Weights of a small transformer language model: no biases in attention or MLP.
MLP neurons of a small language model. Each row is named by its layer, matrix (up: input weights; down: output weights) and neuron, and shows model dimensions 48-303. Each number is 128 + 32 x the weight over its row's rms, rounded and kept within 0 to 255. Numbers have three digits each.
After each neuron's rows, "fires in" lists the words (lower case) most often at its 100 highest values on Wikipedia text that the model never trained on; "fires before" lists the tokens most often just after its 100 highest values on Wikipedia text that the model never trained on.

L6.up1472:139117164104142125123173182164108151106205117128104107112115157149110121189101112105083056120057228100196073099145125093123145103125118156138137108102149152071125119157119094127092148147128128138127128126113099121134148123139115143185113129106084160132196129095132098147148138147141158131192172084109137112148135108146170114120144160146154174114085126137119139121084109096133094125125087076158085163119126131148113101038153131108160091139115113102109070110067179112106116131134184110180120142134162140147078103128126094121115130073134169127157103185129078162162123126171113133116111096118090107148152104128157141133090026114140095125135109069151134074055125104146104119206154144103120099103072117130074127078103136122068104125122079140158137110163181122131097098098100
L6.down1472:167127149136109082124171143130223175090146146149090132138151110115091087127109128133123112137133041173043143134127140171141159162099124125106161209151102160107163103198123123139086108147115131103106119169134136158157138081133196102111116173145143150137148107169131158165133128137083108096104070139099108064088086164113124165134111177137172138080122141135107103101126133138121118151194130142171164083103129134091159168130123160155117118099170163176142099110106144127167110072070090151146117084112105150151145133073123153144146118131095116124108145099137111186122129078061149179177161074099132122130111081064140127144142132091058159128103103108159059184112123112142133132114127121208143156110145134163114158125103120121135111159162198131151169091132114131164132165141126
fires in: "well", "known", "it", "such", "and"
fires before: " as", " to"

L7.up1522:092094111175132160145106199135102163094122140175108083113109129191069076086124100116145179173097105163186112076137116161071133104188135147147097156155131169118083140153116085155132134146097114175059164143083133055140128115138144148164121174123121155151098164123142075099143163114114123145124112115108093111128103115095163121135086176159095117134047150086102146078101111116149215141107143100150151101105186106122130125146119166140186137169157116180182164122172159158173086161112146119155126165158155185112157160074115138199156120092088145146169131119105134088093165125142092139175119147109163090113153142181127128151097120111147128104114181124167142172105130109097182152166138126152158161128119163138160101138122090138143142107086090119162097168090097100073128148127199
L7.down1522:106070165155117155137131153120099181107091109151131171171176115116139153072161206050091165091169128110087147097204094147176092157075141090125188089123163110142110070186167114145125190121116086101183118162134141145110091114133108131139109160137128139167130150115090096132159141053130093121155112097137160095116158083120161098214134124089120119085133184185151114155109067105056092094127135087195106077125115183114104154111152152097103115090168108120141138109054133090131147155134116143128148122152140141115150123122057137094084207117118108051120153109147139094150179171153079171170117133115152150120106100130116154155122137180126096107081177118159105113104138162129121145079115090135176097159071078156147078197115190063133151083087144089066085106108119163143098054179123
fires in: "as", "is", "was", "became", "become"
fires before: " a", " an", " the", "\n", " who"

L6.up639:133196174145196186113076117103139144134154058061131181123162170153110152106144136126136170181158086164047128122101125122145122188147159203108164131123134168146131108069123167084073152150090128127125069156107118119111122137119171134139113070129085125143152054134177117178092108178164147115193092135127154140105152138112140092144136148157129167163122126098169132151121132124118176105132144131161134146132130137072111146100124107144168042094121131067149136157079114107173116134133168151224129114161107131128094107135100138095066189106172105150138114158124116104127131131198088133137082136164140116147129152129156100078113091134199082158129137202181144120160106146105131167129182146119111162122147087161106112128126128073126195089132088157139151149122113065164102095115090
L6.down639:132045122124117143136084053118156090083170124128220111168145104178201150182107174140145135075093127164144145072113160124125108111142134157068064129117148096041092113202125098115173095179193112098158149051106131107170109121094141143142119117154157127173120096126098150156186110121049146122125128097110130089173116081095172054197117160075108060137139179143085087128101118132155114157189173072107129167143133164140114144128059206091166196167062157147116155158141131156131126119118106145141110113077098074060136096128186149120166112138116125146142133154147151190085087097119113099218163153096088088128134212092117155121146138156153131163095095073124132112133090182084167139115106150172142136117102137091073148118138144163140141149115095112110105129101116074163157113133179
fires in: "of", "in", "when", "the", "on"
fires before: " the", " a"

L4.up1017:138185146140119153128132157104123138147128147175083145150153171183068086124151130126124132151104088098140114041196104130124121175147137148132214098116116137082132089152087197047123135138112063150077058109169095146152171109079121169137092122157157119156144147158208107121154145122112107146121116174106214118071099128157168095135112155166142159136149111147068134089112187142145130102174125138096089160173115111113109156175133155135142093101169134150137153156178114162185061100135140146158062125097130199162105170079107132210102116147133091123117207152121146188146121105111118087131101158126164170152135116204038152148116124101104128093107112092091153123149159116113136170121094125123083144118138083116167132157118203187130144167135151150085133137161131138141154109182116
L4.down1017:184149146148127146149182102116190147121129164162090102170138084102160115107090131100122149132145054083141145111117069174136114141123087092166137092136167142088120133143096166072183118134106117067177138122166062121153117121197109127163077137073155149155114201191114140100126134171059047115114091096119129093127187187060136160093114067151182154130167121134142116087124125154123112089152140178051100078110151124126132142153127148082142168136123133091134132158149137125086050137069110094089095085160144101158124167106179081187090180127112086132113113118138115120137107067143114069128137119082129082149126127071105115125132175182091153158139158177215081118101141123087193110150168108163078159138099119149171146158071171071125095136128106169073188140122131066128121142117121
fires in: "made", "written", "built", "developed", "composed", "launched"
fires before: " by", " in", " of", " with", " on"

L6.up1023:164156145108198172104123115105100105155114097146092113128139136182104161091144119027094139116087091132101067110185105120082123147101129180131140099167106173081108131091184156062085174102036085185064137089145147140108170117184117142176129119192124080113123126106160130157127146062128152125112057169129161124072135118154162127131080154124113162152111159102104127087149096151185121095167176129130133180083081129099111160149111168069209144085123143181100167112141148187103090126165135133156096163103142141145131178106107136148135159146070136142152137132163095116166181130177126160111113170081173150139138085104073179166170154163142116163091150159160122121077148089105109072127124135123172091117139155110154126149044125124122150169137157087143177164080141128078100136159091
L6.down1023:152147163123151099134097102124123157125115140124163120125099147133107115135129086049150081125148153114165149123111145131169107157128099083065131131085160141185090057152125144111085157116136197146168130235167109125124147146072121112181091082111115128148146117117097110142180126172102163099128201140136124137136095115095137141095115108140196127099176102066115148139122172136197129128157137186194124144182145163144120089127140179070094126235075154122138117121117110176124089198086113143100089167171135073121132106129174112142147124192095157072084161071109110225145127125162117167091153163098107131193156116166107210118122164113181111159102138186143101143171144131082160123144125089119095091120149118146140148133111054134104074092087116122111139114091180121141195121090112
fires in: "such", "known", "to"
fires before: " as", " to", " by", " with", " for", " in"

L7.up619:094122144153118121156108134121175054119156195118106097068104153119128140125197134098166074182111160115124129140120123122160108061150132161107083154094125154076060147144155130142087135119151099116161100151197150122151135080096172121124107131172112125129106113117152106097107134117114130157163105131144138132173186191151130128186155086146128162135174140166110071081127158159160135189174130166130136166091133095135125104101137106086135099147131126055098156127104176115163059132160120162075066150172137182083136125134071127157066108093144148149153136140124082065138131156185098116107060098123122117166144149109034136068133097074081073121083119058152138101105132111156151147176184127145135184113075151148118176098148134096125155158111146142103121120093143175094193099118133
L7.down619:114097092187084144089073142121153142128146095141128140176158133110146171135087255150160126052212170139147124105145169124141162131176125120131128121171084108159124109155122144134114135120132116126126160162120108172151180147137154143179123161135154090110141130164152143148151178137171117110112168106096067114077103113193137143129094118094117108138137082148072158093141082175143127118132122144084105123108122138150132117123152117179095152162090183144131084116108142146223093177151193141115167098125213133121138189112079123139069153082123132136161129124127107133135159152134138102140146051099138131132060101159102095110121103170083158100119129153146142087133111091108138108131182130097197148126107140100049101140101141130132154146083141152139130145187139113082108144159092
fires in: "of", "after", "when", "who", "by"
fires before: " the", " a", " his", " an"

L6.up327:111125073157197123105152189126136131149096133107098086142119163114080164148169134144112140099129117160145137149159104092117196133109115169096239130141113137065104168158146140099130115092116127137094113151170165165170114133150097173099128123138088153069113138139186103130109134210143189107120142115107088104153133020124192096164127139115107194082129190115127102110071115164101149081178116155153089154140088086115120155106076142129118142183161104144128090129180158055194065105056144090109100141135059130107102139125083183114075105178122104188145154113104151130170127136161141128163129105125118154181133197080164155194062144158120126089121128136165122056103110091131119140102156096143164110142104146108126123094108163132088125151163173051168159152143148091147128147134094
L6.down327:135081108162145086118103125170108108145153212131122163099069053117124112147132089146097173122171120174151190183065201131077128140101084123127189120178126116145158081113131136127137118120169139128150143138124131097109113117144116200122095141141143122124135116061119138101161158139059080090103134125145141179136164121121104128107147097092158131172111161118121152099132149125150115062189133097137108117144174124157116115142151072132138123140107159132154103092139119086215128102137078055163147169157145097162092147143056159093072058192106141163146145131147095176086160115155160110107107155096143184157132111133130153174142160129120115110124139055118148143125136126119120105138160123142143072084095108126134120050099129112096170135153112146120126217145083094176120153184081
fires in: "medal", "took", "to", "began", "takes"
fires before: " –", " place", " in", " been"

L7.up228:169094130140178118156218135083156126121142102151098080140165147153124202145116101117066109107097173173108149134129140125136095116114124173095170157175139111114157162112055138105156143173155180100122143090127145087125092189111150062158116104139069136169101070105176093132093115155115176155145101134139149168149171177076147138164091076118133094132126132123169133095123107131133120182148118143087160118098145169118066144101118112064126132144194092166127171147185138109112113123169107174130091125144106177157155149130127163152093073208153138110141116168106134054188094107139152094166154107131097112162112107103091132151118170192081106147111145074132121141085141138142137148142140208106169128164058147181122093082126113153155121130122135151120179129115089141126152151165142
L7.down228:136144154094185152168103173125088132128145145069142136119135095183096098108151187126105146108103079072138099133084142153146157130146148154117130039136148143132057058134148177078124083116131167085097172083083106139199055138101180151117155137139103119142102252148158088116169121112091090120174153152130181170200115120161089092094106153168162203182133113150153100183142169170096173131147141136179118146137115169096125109148074135106166167152059142128171127114113150107101125093089154117125138112122094121142141082134138158092118125158119136117147162109162154174180153080111101099128138184174104067130128209079151143108126111144202096121047188161119161147131141165125111127133110159155144129102143110153137159174153128140087166095064120112166174138099130079169158142135176
fires in: "for", "at", "of", "in", "won", "after"
fires before: " the", " a"